config.yaml
num_hidden_layers: 13
hidden_size: 160
num_attention_heads: 5
num_key_value_heads: 5
head_dim: 32
intermediate_size: 448
vocab_size: 1024
hidden_act: "swiglu"
norm: "rmsnorm"
norm_place: "pre"
norm_eps: 1e-06
positions: "rope"
rope_theta: 10000.0
rope_fraction: 1.0
qk_norm: false
attn_scale: 0.177
bias: "none"
tie_word_embeddings: true
parallel_block: true
init: "uniform"
init_std_qkv: 0.0395
init_std_o: 0.0
init_std_up: 0.0395
init_std_down: 0.0
optimizer: "adamw"
learning_rate: 0.00341
beta1: 0.9
beta2: 0.95
weight_decay: 0.088
lr_head: 0.00812
max_grad_norm: 1.0
warmup_steps: 287
schedule: "wsd"
decay_fraction: 0.636
decay_shape: "linear"
final_lr_fraction: 0.1
batch_tokens: 32768
max_seq_len: 1024
doc_mask: true
train_tokens: 132800000
max_steps: 4053
dataset: "wikipedia_en"
MLP neurons of a small language model. Each row is named by its layer, matrix (gate and up: input weights) and neuron, and shows model dimensions 0-159. Each number is 500 + 25 x the weight over its row's rms, rounded and kept within 0 to 999. Numbers have three digits each. A neuron's up and down rows have the sign that makes its largest values positive.
Before each neuron's rows, "fires in" lists the words (lower case) most often at its 100 highest values on Wikipedia text that the model never trained on. A number after a token or word is its count.

fires in: "from" 59, "prominent" 9
L5.gate361:476529489522464531513502501502504521490504519506504472493510485545530515484505545499503524532518505501485482526533505488486498466494532543510510521536498506559521496477439546518518460463510515489538474449513485462518497516499453447490492524492508496535507507471524476557471514485473541472517537509478509513512465529506489479502520491542493499497482511490493464492521473481456517487502475463488561460493481527495474460544548536525505458461499529499499470497506542500494494503480471
L5.up361:499549479552481541507489499510508519473504533478486516510489491514484499515498521519491521522500500514530488525546501493474496471494552507486518499532494494513523493496497491489509507478502538517538485468522512479553483511492443478509520522466542511528499480518518456541437506496484529478503537507499519497541517543519479534490527515496478467474470491505512496474511506473461489485457472464541557464509496515478462432570544523523513517473506493508498482517524546516473493529502500

fires in: "as" 94
L7.gate348:536526469469506537489484437524470514508463492506528480502492462490475497502481475485496502497526484470517503485477476484507504463525516494501523473476504507526489489511489501502483489474506471539525508494481539508551494483477542494499514522503497523503470522531474494509473515457539520477541507516469538501474510492468504513492577522489523503464497499538514463494486488508518463458507467525442491478538468510460529434550468490469530509511517511534492503487500523450519471492560518
L7.up348:473478511499464498477522477556510542486531527497485503474513460479480486486535467521485545507507471487539487442486496479487512501519472501565505476441516501536540460523486490534491491512525495503503454509486448508495544491486472542513524519488488523482514508490517510547550497464499509512499458499467524474510484546510520537473486533488550493505474505517520525495546512494538530502490464499476478455508482516506482524478461493517521492482468500519514480514514479514461510472528463

fires in: "al" 35, "album" 17, "along" 12, "although" 7, "albums" 4
L5.gate395:487474515476504533426544530487507487529483492500533539520471492469508481448493524523505553549511461495457458466475502512499522527527492563474458480509525506460516533504486525483493491492527475479505536487509456467508480496518499488521498506518497487496485511507502519481535532481483519497478492488525541493476464502519505474485549515486478533483516516481575503476534504508494497507458482515546532528510460498495517495515489534481493538507523538521519463508520491468487534467494504
L5.up395:475480543495477498511530463495518572486472506448562535499494492504506498479467481481535525491504475482479489528499520496471485499556513490486522494512501439502502453496482459524499492479526521509544520506470513523483499501485485467490471476503518518502481495477473489471543495519498495529466487520439556499507494448483494535509521515519497487528536504484489533539534447504491521514493501453501476472511491495499546472527529508513486480522471529462533526529494483497471520538529486

fires in: "began" 17, "organization" 12, "technical" 7, "organized" 6, "technology" 4, "organic" 4
L7.gate217:502455502483469494469510512512500522519497499497469501440489529513461536491489483501449502492503537510446490500443493445492554504484497487472485491484472458495496456464465474493479492508484508479563500501511499476467484508473462491535463489504489520494488508472475509485522539530497491503528518488517530536551493481510519476524491476483491522489529477522518513473478479542456516487491518496526457518458512547535486522459532520523506483515479507495517528520519527487457542504447490
L7.up217:489458505432494481479495511481532508501487488506481513457487533529480533490484476492471496477488567502463510529472508450487512492485486464460505488498491482498470435497529496495473488499489507508583495478490491467461470549495478475508469493520511508494504484480504530503544507520522532506497525488522515521538505495505507453560492481486460508477555512537512506505477490525473521474518555522516493523492493498532477546487505513508486487511480519505501524543513525502458520500445517

fires in: "al" 33, "album" 17, "along" 12, "charles" 7, "although" 5, "albums" 4
L2.gate56:503492494487484486447476478500554533516508483500542492536522510561464498503459518497548502521514520492532544525475534499528502484569529506516496499549523442486499510522501504506507477511545482544553539523482491467500461496490482514496456485491484520512533523461454522512543490498447515534521472463485516488507455512505470489519494502517499517483502528517502464486510460477494479498496492516448506519511435498511488499505521511525520470484480543517496472488515501505509524513509517
L2.up56:491476505495566547534547509497534512480505496494493497505467479472507446489487467488526502500508482486519487478536462514507478483470531505474486457509520455458492497479546505512500472544521501513505519508546483510467503478517477483502506439513493457459546459544501525514521488508490435512477502492505509526474471476488467536492500533554495471490460471495503521520556478518479484503488519505501515499519496512484518488490495488517496506521537512479555449506506514478525551509525480

fires in: "than" 15, "through" 13, "three" 10, "those" 7, "between" 7, "as" 6
L6.gate236:509517511501490468484513504477511472517508498499488530509489501485499515486476537521528501516510513511486507469525511512523476518522494526535480488454461489459518554509516549444469498473493503491472521496459508451529490448485512506479495500481495499474469504510439509493499534521509517541524501549492495480492530512568468531524489548483470528496534555506491530514475470520497516497495484515497524473429454546460508542478487499524515476499467486521496472481507497488555489530522516
L6.up236:535496529505497527470501496518519466537489475522460474534506447475490513478479490498494510489512480520495506479504489511483476468487518447499502476525462488531495453533533488472465502521556510519481446530455513516512524499484518528514486502517515501515497521575497477487532510486463480475510543495505486524467533509536521522538461519485522512495490537520539511488512520497493513495515474464493518440483502513492489466442523500496514466484456537466553500536459505523495507476486519

fires in: "2022" 23, "time" 20, "2012" 12, "2002" 12, "2024" 5, "2023" 4
L2.gate231:482509522514487534485527519502491510466496564516511453493506516469478534468512517546483492478480468534524546535537486508501509477528553493546473479481495520527524506503503499463474506508481468464549506486523495497505513508504519490489497551427489480455522500496530505537469518498514469451525501522494481458541494545485499471474490487491496515520469535530494479514482478493502511522526452521537535499495500515487554484523542461512471508465486496503472518483475473513533477484485504
L2.up231:496500549521455518500530466528509521489520511518505418442459501484458509539485520454504473484480461486494502515497472476512480518532522510524549499510492502535480472504560500440505486493489469516487488511522492537461519456484519493476473524491469471443493466487513512506473499515540499523529491480484521478509519504514442489493477496489469460463461474537485495499520529479496494500529518548476491504504528481500512496500508481475499512509481496476529496493512514495510502504457565

fires in: "national" 26, "world" 25, "professional" 5, "army" 5, "arena" 5, "arkansas" 4
L4.gate172:521472503519457478502499493504497519542492478469493493492501526512482513488514515505461530468503519543457475524508485514472502468466534516497486517497462526513446492476466495525499491504524496497524520478500452438524506473534505508495486509502481490498499521485495483490483474486431484491454497504472540508480505471457548538513522581501507560489485514492540512491471487496460521556519465492486464535519545497479470475477533511504519481503491514499472492501482486459493526515535457
L4.up172:517494514491481491504509458496475497514496478499511518496443536513478490516533501468511488508504519566477492490507493542519515494481480472480489555483472515537464499490478451475478490465542449494484472523564506508508452462503484498517519497536473463496512545480490514518503485507505497492504523460473555502472535488450479538521522499480496493467474499522527533472451535524484495523546486540494489530533501515494525514458482493496499465533504464544464488479484495502517498507534525

fires in: "more" 30, "through" 11, "than" 9, "those" 7, "platycerium" 5
L2.gate242:492563567457517471453545502544528498466539525514485515528505512481546476522524483520500474497515492499490505502479510479506496541493532516479506489485479525482510507478518483492507495495506482523486490497475514455542475452466493541487465473496485478487514483495500478524521522506493512509528430507483557516508498481480502514578534492526464500440477524538447520496493480477482519509538477545506486525482504494495455501510470540507526501492489500481475518485468494514478496487475504
L2.up242:473544530525432513513494531552528520463508468488506502467521490463521485496514468500498485527471525457502518500512492527516473491510532502512525493519504512487502497499535544517529482478539503491456455494534497497497540452510498531493473452509519511502480489536508492468501488498534509498502517521527492548516485474473529504530492492491539485489487524516495468572509505492539529483526497500471479458514482504498513478479567549512503459485460448500522474549486504500526497527471488

fires in: "2022" 22, "2023" 13, "2025" 12, "2024" 11, "2021" 9, "quarter" 5
L6.gate181:508497496548459559508483452499413501504515503485528505534523476499504466522501511485500505484492509497456499500509504505485543514489488535556468485547450513522508473502490485467515530494499535498537482509540510474503539515491547484529540519517463501485534497511510483530512504476518457458503517488445524497552515506529497524493511487529531469497464476475499487477485494476515495478502473496534543474520503498479504467487524469487476557511472500511477501520480524505521516557494525
L6.up181:460502521504499538517480458444468462525487563463557524453488561484530507520492508468522519473534510472469517499487545499506511478544501543520491507514505498468512502500550468485518501488458518528461504454519541485466523502490500498501522513470491508475511476466491510523467530495528516524503528511476488490521490529481530502517492460544457527495495509507504522501501460477504457522511487453482516474483481532463530533552498521503512509463511507499507500481463481499517530507497504

fires in: "president" 26, "warped" 16, "war" 11, "resident" 5, "wars" 5, "presidential" 4
L4.gate317:523504478463507497527493486456535493461535502473502443555507497514470444475515512501490520467539476441510489470519532477491514501499492486459520482453528483515482541481473461508541456505495522501498482489490543498552482491482450462536524498493476512525500525489486519488522538468487546514536493503505480482491514476516466474524525486538487511519486486517464499481511440498459489512548494459518511502530481517485514487518500517471501516493484477503465524491484494509563508511505530
L4.up317:477487528491502499474511517495496460519509493444482481514487456484511489500487502456534532458512494502496436500501487506465488464523517507445535505513446520492518498512520496522450537505510500497525519505482491491501495473449523491521491527476478482451484455491501518483508541472499463516532485532469488491520486543500461517517487539511502502575470484511486532463484497444537494471512468504496515437521510506488484461503465501508495523458532493515479500534533518494511486487497451

fires in: "new" 28, "national" 20, "american" 19, "original" 7, "world" 6, "nationality" 4
L6.gate42:498473514479522542510499503482503515529474506520478488459511530523501483520519508495493517527535516509474473456490480513537506493458509520507504511477526578464514484488487487480476463475477505473521506510527495469498504500460478491503551510499506509469501498531486499506559542517518477507492506510494558542469498481467523492505518495511521536500520527514556520498464477478455533524516490471544471537511474503539493584486532508498522498482474519463506444508458490474472485479522493
L6.up42:463507523510545499478483498527503508509476498495508475469494532481499491484539494480497507465507480541504500504481474517556527462487477509489497480502548522499464483488496487493461447461465475492492482509492477477495496455489508482481551506536533507519547512538449537483562539508526468558502483517472556521488530512477513478516516504541552496505496557510483509490496491479473505494513500495498492561503457484507488511479494480523532503509468517506474463495442505475507463472499500

fires in: "with" 72, "within" 6, "staff" 5, "without" 4
L10.gate240:542496463478501531497533493538488508475503506501505529558530496506474514507499481503465501496499474500463502475503495490535493483539536520447479454547492503489492475550505493509486492495505505491456528501465536489534565456492513529483478525508516525477466519480459468443471484489466456531512468477502451473503521495528510537484448512494475513511469519494459521535542500496505493527504478496516520529491502530528502488469491503476532515501480497487477464494500508462470515472506439
L10.up240:479485464519461501518458495537457468471496531505489523546536524523475531500506478480502478467463533526443470522544529440507520458489496490481490495505505440529462492468517526497522494471494509484476513508471537506513507486485467521475487487472495479471491535462525480423470490485485501507514504513533472492512528539537541476485480489493531504519497481502491524517445497498496471517479535489506510485468518504480508504471488485477480517467475534493469470543482500487546503520484500

fires in: "served" 21, "office" 15, "off" 11, "service" 10, "officer" 7, "official" 6
L6.gate418:528481470545520524469510491497483519509522545499474460510494486466529525503486544477551511480502521545505492481499532523529516492518501550499530522570493485472512513476522528478495485471522518495495493510501513495468523477476494531476531480515513509458533517504485475522503480442505487475476469520502486471519476515571489457530512454490496485510497458449472505450460463507508498514535504516459546442478486503514538482503505506464468499521473493493518488480517479479499500529499478
L6.up418:511500507516462545462498532494481530520479458487531482491517498520499513547476529495507535496486520528476494484546455487490487475519550502514520450525544538494478494481514523444499537513475494510491565506497532475496537450512497484533469494535538509520478499511526486484511487501494519471478521541487506493513512555506475521472525491521475520529543503478520560504478492508538524492519453505503534501499526524512502500470525472522508521484486490547499513528492461483488485522476558

fires in: "president" 51, "presidential" 8, "resident" 5
L2.gate350:507494472479530497500498522548477519498488507470470484533478503529505473484514472515492526479535482490533554477454533484499513433551484524462513473452479524510521493489507502488512507500479449526478508516496497514519503471520480477495464528522499473501535528492484556465541492502475535494527500555479511528476539530539483472485527486520537496519517461489474519512513464503470456518481495490532475552507480487544499491510500489497514524501532547521526504480527493532508485532483455
L2.up350:483517520459521520504498474507502468490498464462488494475524493467505482501544517469496533510503431509469496498483485531509497493498476536502519523498451488550534506525449507514492518525528463495431486521519510493457521463489490510508443507502506524496495497509524504449529478480469557438522514514493504505486510500523522485511523445498480527459490461512506517493489458514503533475514538494542477480523494543506523547517468553505506465489488483472508518524502483509462509501499480

fires in: "or" 56, "original" 13, "organization" 9
L2.gate13:469516453497506524427499491495511522514528477490531502496488467508474478487522481499507497524480468467534520487495522537479495536489513503488473508459530480499574476492520485480494467478493510490507499484474460471464554491466505496497521526532469482449489552500516481556511510475507418486477536486504470479502441476478536484525513503482469506483487530488474521479495520524512470508505548482513517517495470501514483543467496494519457519519473476489538500485504489510498517503506462
L2.up13:480475524467512504495487456497484533514494498502503493503490488509442521453493468433517506480520489449484454492471503474503513507492510503506486543446507507541483514496504480494491530467480525491514500510484463510468497469491553507528516546486498456514450503448493494516513529466512469476511523491453499499498459530509473521506454541516469481513488507495480474514508462499458473490550489507439516485534490480446538512508506462486481489487497492494519507492529481498475516484462554

fires in: "al" 33, "album" 17, "along" 12, "although" 5, "albums" 4
L5.gate76:496489491496512531522502458515493516462548506460567493526498468522511491488480503529535546460519492487500541536495515499504512540516514480519473525508513482511456521518454524522474435483487466494515516570488480478500457485487491480521502525515480496447501486514488460497513489484517517537478534511470529483566496491506503502487478536540530508521480474486508514505507476506525479531487480521514504496537460475496470450508531496510476455514488489449528509539471496471520520492507514
L5.up76:480528490490503537487491517532486542487493508539534523518514501468515495473479496551510528485510479531534486506514482550483474556500490485475473512473520485512480482500467520513489470513521499525493550494517500545519477527521481546475475517546507484512493490495514518485541523463504506560463486474484552532523507442465511531494517464493500504512519518476498539472549469510495535511508484535532493515474483477552524506475541514535467514533507532508535500497508467537486518530480472

fires in: "received" 18, "france" 10, "succeeded" 9, "europe" 8, "once" 8, "force" 8
L7.gate249:515490552512496505462480516517514495545497496491501520483513510486475492474490516483460525495521440479465491422539504479546508517496517511510523484494509518522548491459545520436452504522514511479448519500493506501523527489467495485561505454496551498526504501479487505505508527505518512499444495507530516462512477470505494494519493465497510524480528509520491485514512470518501508492527482500522495522485543524495479491424541511467454493488496534518501473509541522495541527505497483
L7.up249:538472503493483493536513552471498502544576472495521508479502489478495517483524487505521497474478513481512544504454490566455510523483545534493482467516513487460510511486520505549490496542486521543459509475488474493502558499491500495520496512541495498516529521493498479514520519530513507472507477477502469517515490526539531492484524486489524512522472508482524601498476479502510443528486451481472513479508479515463522504479470509498516517456529506506502495520514485503479509510507512

fires in: "national" 35, "international" 16, "public" 13, "regional" 6, "professional" 5, "nationality" 4
L6.gate51:503485507534470476513511507519502497473527547496469482516492534472478470522555536517490512505532446493503500476473542472511533459476524479518498485474464537498479547508523470475418484494525468463538505518536451476515456470528484537531484496493522497523530520515476489534536513504507478491504500511494481520504505461484489529498527486491518544545538476469487506476532490487446522485473523528491486526481498504490509529514516453531502472507508488483516497516492470483483546523504488
L6.up51:469523514478486505522443511486540528465467531496474499444503524499485471519520464436469495504482521532503482535493538502534461494531484518514554520481481540520475512486511492462486512524504436512495537503481460521518466483511494486487483496499506466521484467498497522540485500522519488499499498539496503555468532508486510515511493516483475524530570507496503522513508482484513543450477479502494463493499485515487511558483520488468506467485509448523458515484508502498496519449496502

fires in: "as" 66
L10.gate205:518413482481530493471516490501521547506465528518493503502512474453482472478482467504469544511495447466487504523571468499471488505539478496509487483467462511520528500500437480515454512516457507509509506500485477516496509466512515473493502468518512533541504524541465501479492513498495471506475491500508501505489496488503498488485516525511522506504441495536532476507513478461510543516473460504486510515525470531457526504456465543503514504509498484544517521491528451500517510532513521
L10.up205:486461460458527510479504502507496501487479542497398505498487494489544513456501534527481560510527486500511499511500511542486461469480502518523504472476553483481526472498498520497486507499514486481525490518476505464500503498507532501510542502517493495486514543512523470467510509476475483505484580472518481506496482488499480490510520500521551502509459495493483495463453510472528506489523477484467515503502514451522467518455493490481471506467497533532534533554499456501497482470498526

fires in: "on" 78, "that" 16
L10.gate127:505487521523495504472498515531473507503554494523512466529470465464498480551492492532513506519502528474508511516505509501521573489483532508479509485531455481509505552459490507461504478526533521493484486476513464479486497492524520504517498499511515475505513476468493507456474534462505494512508529498448542523482495543515487483516503503476504501502459466484502509510506493553487504501530441540472484515481479515469445457481494489481504491438495460528553489468538532495509509554519484
L10.up127:490528482513496512511524495516511474517470503509516505497486479532486509527463479518450519527494543496519501567529510519519493493530494539526498497504513487514515432524516523479474533497494495530474512493476501475504508485487483506495521501499543514450502471510511474501516481491511472503475543470474527503453445474554527480521480468477479498460450449495500503515480499532524513473498535560493493484464499488531457440507500504522560528498511506452480497484505467510523494508527552

fires in: "or" 54, "original" 11, "organization" 6, "organized" 5, "originally" 4
L5.gate279:488522524509482500513503479497481516502513487496513523499490468480473489475514469473469484556499472467501496466495533553490506536470517496510446516496505494492520502508453490482492462526498524442501478519470507485469511464461516547537506504501531519446500544462479488504541501497485441504452520482491531500487499470479537473537514511498489496500513505521512569508505486487489516533507524458552493468528492557519522522498521488543492483533509474492539510493490481519481525469462459
L5.up279:454498529445546460494470440499514531528473480504531539503499454534475527488521485506489486510490490465525536530457503516494479501522491484518458466515508437510514542516490442491479515520509487429482486473486526493485465488474526547542503500449512514481503483489497491518532514438507459494500486524464488491494484475491477488527475520524499488511522496502499497491549468511494518516511499504503489462528477487478524522493478482533465492510523487477495489499521518531453490514459492

fires in: "united" 43, "began" 17, "organization" 12, "organized" 6, "organic" 4
L5.gate34:473492488466485488517473496471516521501485491521525520443472531479487519477509490464538497481527510533464488506540492532481543486495494491451440515493530538502520488501505482446490464487539492466542495493498501508497566476522502524546502500514510515467501475505454507516505544464529520449505529507532467503530465476499474423476483484518495520533482479493526493497502505529509505499492500472537499517512515508511504531485537552523496485503481509550515506523512477496478546462468489
L5.up34:484516485475440506514486515521505481511486536513536489502461506488466517495516515457501506462527507505512489490533489494460554453543472471433490513503530455485484443517505471451518451531501457488527504481495446503509499478487501483531504489490493519465509528472483480511540550498517523480506494504544500525505479490507540487462496456504473491496463475524508505510499499476503539465482518515554509494529511477472530527508514522501529479491468477483518462523533515491443488497499501

fires in: "or" 34, "and" 28, "good" 6
L10.gate412:495493457504502520473481509496496469486514503522515525483509495532490525496541498511533494550503507528505521481519490498455475464536490480482499480520510497527460478472485454480472496468474532517532472480504487512500462455489451491536496455557516534503454493538518474510526528519504499490505528479467523514516475514530475473496554536499517541485520500493551498483522498509471516551495501473511487512485498529531492486503477515507563511418500469462491461515467520513470494500511468
L10.up412:506517484502499456471507490551536555492499510544501478503502499474471493524524458463521473522521474491481502488488479505509538494492448499521497473506503474513483496534493454433518483495478512523482500475504446502450462463489479506511526495477514500511534517496488502497518541492497452504531458534551469468479513481483501508459455509477478520466516524449505491510533508527474553493485511510497469522529491468482499528516516478474513493531509540516497506487477499573471472505474516

fires in: "three" 21, "than" 17, "through" 14, "those" 7, "third" 6
L6.gate274:497506494486469502515529478540490538458501494457515520520460516498504498449520511521514484521501504539461553499542504492512485450491542491487491494508523490504484505502498507478448473481533463490501508549465499498506509502498467489530512455484515488499468466512509482435472552555448530483536537495473489508502488479491482511471472532466472464442504527489490477496467504503533525516533444502488519486519494520458512471529514511486514501487445519505516500487481539522496529497525498
L6.up274:489535480500470491461534559462511505455459487517524497512494468510518497493500464516541493484484468490487517505507551495508513478512575513464500483483499473502486555502516481453467484496505501511510529496466436529472475509497492533487451469496560506494509469477496514498516509500487501471496520496452514527516504492534503484511498522470509489481480522513515502478529474497468489498550438519457519499483454527474512466485513459483503466501478559514527510497464521517517485482502527

fires in: "al" 35, "album" 17, "along" 12, "although" 7, "albums" 4
L4.gate85:520498485483474521489534474500507551505537482513544524531509489494510477514477528458553504538487489450466471477479527523506489523506489501495457490535494451496451551478476552534523500452516476467500514546467529500468508487457517506507478451509537518515495501506477495465519484478505466529495517488499535510555497503478517508454502539503469507511520512511518488525519476505470501500485503498507507475537465544481517496526539534500506489532473525488546474523474489502510517538539510
L4.up85:509490480481504555481525486474521488502508466475557515545491476505532472448504471512495521509518535477524464479515526468488533486555489526498481504494502485486508523538502501515497476505554472522536523486471507497507477507458463477515513528520507504484489514485506535515532534480457461520456485525470542526487471471522470527476545518474472472492535467500512532519544455519508472503496489508553512495537475489531539505466487518521528471516490526500538463467497512475497530490503495

fires in: "film" 21, "works" 12, "work" 9, "brother" 8
L7.gate434:549491525494522492476525499464545474503496471498520465509502445502507533482508487523540480464552494476540520497474532518488481496517554462514509460506488535488523502485525479513469447482477524513505477509520512482541503467522493521509490480498512498511468468489449442502529503464567510522468480504500484500515548528532536489521496533506502473469496509505496482502532462497473480485527473517490522519472489550511538472537477485510490461513483469528521464512494506531508495513542528
L7.up434:535490467484519487527463474486525481502514512512464507479477483496505508504538466490474546487469522483441484440504491492476503489495505469558476531460498554477469517512476539510553494489514534470550477549484491453502526526517513517496488506473510499515520531480508500528508424459527515519483493543511466496490477501494488501487500530503521496480544497533490507460497512496479496489478519552524491517479500478460481513525523523474500542473486509477533484512481529474506499455522530

fires in: "at" 51, "germany" 8, "professional" 7, "zone" 7, "german" 4
L6.gate43:529500506526478536505498488522469522477501476482532516524521534530473455494524534492525456504517479492486516511482493494530532460509546521493494532498482492493472495518497470503462458476491498444483517488494500453489491519495505536510511480439504479519540486480542530514510502514504528498557496519492525499550487499478473506478452566508482520503526542504458495442494460500512483519516526502495467466498510489543453506513510587530515500488509516487510490488517532503519520494469502
L6.up43:516485519525475494476489476484533519504492504486524505519469526492486551441550519473536481490495502571501493510510536518523488461458515502510492524478497505518494496452495534498465495468476499451533472497512464482481500444513475506536501532552540494537508471485474517462497496522506508490541500506457503515496537457494476512491488513513464473476463508493490520507552539501533481518499487492439527537527553493474516478526525512472507473472493519507491492476543517487521510492482499

fires in: "on" 56, "at" 22, "once" 6
L10.gate349:546475530532482534472464509517517510527497492516525505511483535522517497484497478470524488499533485446524448426500497485525480447555566543466495500549472514496527495501477500479501447494470512525488505470491502473520495492464506462531527469488534468508517492497504503529529467496498471466520501465474513511517478487488521468516508496450498530527490526490508521472485492509463527488519475497501488486458506488488498520459529480530518496517503530463553476502488468538513488499485479
L10.up349:504500504541538488537481489461549469522496511484543522533502524517496539498532515514528481464523490490482484484487502491533433475509517530502477554540504530495479521520489571532538538486517485499525488508518511513519519425530484508493530513508498494465498523540539518499492462509491497462503506502469530469485500499515511501485517507532464475514517516492502528504507526524497517493466511505499500517455522494494472467510488469484485560442516528521491493495502456455506491528523549

fires in: "served" 29, "support" 10, "service" 9, "serving" 6, "became" 4
L7.gate110:495498532541494557456497486520510534504491553483454466508474504511535511466510536473518494480523489482537477493493546498530519468505509499513522519495480511482492532461497503474495502480504459463527496518470515469506491454505498480511448496526466519491496509517525518484535556482490501450544488534480482506539498501491510493512527453487540481529470530517508496515494426476531551528532490515488475497479496497498493470461551508493498502480502505527531511509523477516497509490436468
L7.up110:509499502505485476472549511502455544507530526469495456543497531474532505506510491495544474489483502520514516461486536480478568534502472448460488466541518488503481546504452522474529517488496479497488489514494495489476469494535495492419516518507516498469497496522521509471515506515524503451527513521476447505547506512507464503526543517497492509517512525551521466481523479508523497486493497465487487490508533496523483467478490488553510497514499494470490478530477523482465476507453493

fires in: "with" 94, "within" 5
L6.gate117:546521450549514531510518513496521483493526491491509500486453487510483448504475484523496517496504487492495477490523515453479518472482531502482482469444478474534476506502502519453459464518526571504491499508504465475532504488515480526500508521540502499531497535505489479471479512501480515496525513527505490512489476501555526510484418480499480540492471519490478509512513472502447523524478508486514491535445504491479434474490543498491513503459500515491526503522538475503535523466507522
L6.up117:549502485540533522541520486483480466487503515473496498502503547509475494491490473505510567517505470489473462545521509469496499492512524525490487508497480482534494477525514541525482489464509529495464471466491484451544491506511470528515494533514509473510478538501493492452469527525483500476497508506468488489474493497568484470457442490511507521519479496439497494477512488486480521554496519463454490469476481476491437462479539466538476515496486506501501511527501487503501520482524478

fires in: "al" 27, "album" 16, "along" 10, "up" 5, "although" 4
L4.gate292:504466480462478496520525498448470538523515519462516590532470515491500524512494500496515529488500512508497510501523489496478503508490539534536472507499483492521495531511485523489489475485532483521506506517498498476523506522509494523487481500564500526489497476501485516493522534518494491512504505481446542465501500471496473523446548514500496490520531507465553493468551466546530489504520500534481528499530478497547521460533497511527492436517464534532529519482480494478534527477532519
L4.up292:494530486479512537456501530492523473449492502484518465518464480474503475533442488534520509470498483480468508493475494512516475454526529472468500480466503499499499518489479500531524501543543508460511511506478509505532527507491496438510474485519549491495479539521478532488537523507471514488476521489478460497531550494499513519450446481500549497497459535465502460485547512519465507501517504518537542509492497504489494523509536542474480491528505554485503527491481501477530509510486474

fires in: "and" 89, "for" 4
L4.gate194:521535521486536547503500521481525539467486481517464515487496505489473465485480521490505492557509496508482476490507526529466520500452516502506470467518516469518512507473476488486498521507512525485495493516515465513481501474479488515512466504525506508478473506502442516462499489499453460465491501487467521512463457513499488508506498496532487530483542435471531501485472512529489534561543544439520491522487528543491498524437527506462488546485505520497495495511516523517471500507488559
L4.up194:499496487409528506550501482508445500520529467554513486485461487514494538480497492505471481486503531504540532499507470533537501476476464493501483487482519482504475541525469515523476496489489534473542453486524508488513497483539519566516478511521510507497492499497505491535519501474465470477500475480490473478503524462494506566461480494536512454475456489483508472511541517531477519499510537496517461501459471479496503485511512539481520511505493503476471501476507495527505501551491486

fires in: "works" 15, "worked" 13, "work" 13, "album" 9, "succeeded" 7, "preceded" 6
L7.gate69:526473522485478518499503476513518472507510527484508481516496512500485521497552478508529502445511520498477482471464496522472498434498496489491509498479481508500475472497498515498475518530507510520483461491512519471536446524548503489530451495469509490518482460505473479516505580509500484473469518443484488466495523481540549521486455502487503488478500545536544509464546481491517497475479513498522510476465480512478466482516550513531559482513471516487492468526515479548508496511527500
L7.up69:523509511511474497536544476535494501491484553533505493490503517507498556515507498480482524494520494523434495482494522537516463493536474534501491502517493458549509534494499496475510521517542536476469484465524529466527474473507521493485523476468447485491474470481509506462502521500524480475503524512502494477477526479499510493478488487532463441461491481541494522476543525489511499505503542488506521485465477479519513478473522479494523528509434514447492458491491484511545484475541460

fires in: "such" 26, "called" 16, "as" 9, "much" 7, "municipal" 6
L7.gate66:518465465500501468462510496494495499521493457436464496488496499485491505514558518474467515486486454482475499494461494498487546513549542505499503530497473482510489504434500511487463531477522456489478484548512479551461477477498438511519461486537477531485542506484470494474505534544511502491486499493502490478504477486551486461469540521486535492504493482498482484485497499502523476507497527463480532472523470524507484529503475483526544488529505513547503532489535485536489489519503508
L7.up66:502501508507500522498531536474515510523490494530456515443473471491497463434519516523479491488481460478524454504512458488486518543533496522480513500511483478495495473464495544519515513489489517488510464521499487517509510534494497500491505511498510509457474540504521459485500517492552467481479422468509503500498466481480522467478539495485523489511524520465467531480534514494527502488566473502463518481482449460488470498495458503477529523517491519512501451505523517489540486442485496

fires in: "served" 16, "police" 9, "politician" 8, "service" 8, "building" 6, "political" 5
L6.gate79:543490456523500555480530497485483511550516492450471482481501485512513447477516510499466519457492540459485492504515544482485509501527500512521498484529480524488520493500410518501532503476533484456502490503512514497496497504458500473526478448499531530515515489475463485496473467446490457475497463468475496500493460509520502486480525458485571527488515503485535464486526469514513527518516520491539503476499468539505479492502497511496473515489500494510530493510510489514450531494508475
L6.up79:510502491516510506465513488488466497479523454498464515510511516514531484503499491552466531473505530511480518491520531487488527488539472482498489485496456471502490471547467552511504495462533494479546501485499527474507506463519523470477464491546497475477486496512475498500485491444517479504507499462465497500502509524496496533504519496496565518501542508468491450502499505523558532552510490444511525490479526488539448482494540537481487502501450483495513476497500497485438495505529547

fires in: "second" 20, "worked" 10, "work" 10, "field" 10, "works" 5
L6.gate202:516487544490568523460501489500499492507482520445484504487453494495481461497524472472489500507503495468491493485493499494532495475497519431495514501473461511476506517501495487503495487539501496528505491530492502482513503481555484507522467503464476478466504430528473558456485541490536477526502485498504486535510556519524516546479538514504529513559465516516472500506537473498513503466504463477464529470486524502483488479521505516551510500470464505502497489510508494524473504534455531
L6.up202:486510518540541525503497451470515508494454540502545492491497484444486515493496457473481487513509508518500459492495481489472476469468526515483514449492495496487491485509482511477496513498486489502537559530466529486508473492501522540492504500509496465535522501507474513483543462482505513459439483480515471513506470483448505492535470494484513479486483501475524489470509457523492444467497516495529502513512429477495512508511493476467538558509475486522462530501507482491538479546464515

fires in: "which" 44, "who" 33, "that" 18, "they" 4
L10.gate370:501495514543537498505509507556507486501484548478493531463454493480519498469486489508511518443495502479528514542527484503498519452511478487499509457511444507516491529518533513500473527491468495466532451504489465510501482513542496490521519506512483486538502475466484486500504503452473485455543494504492536494477473502478506485456541489527508494501485473488511504521527497536512462528507470538569556482476455510460524506464468478483545500492501512527534495502508527511499473520472526
L10.up370:501513480525502518533505514509485512485477504520471487468507532508489467501496507519463503492491535463511482477506510487525528487517438527505532444507482490508495504480479508485498514504508510489516504509468562454479457502526508481526487482516476488521436504494474473485483552452481480486532465466472488472461440472507523478475503483510477538458489467446501475503448473506489477464551498534524522489460489543560482492490490472479532491481524512488493514481490493530462485473497505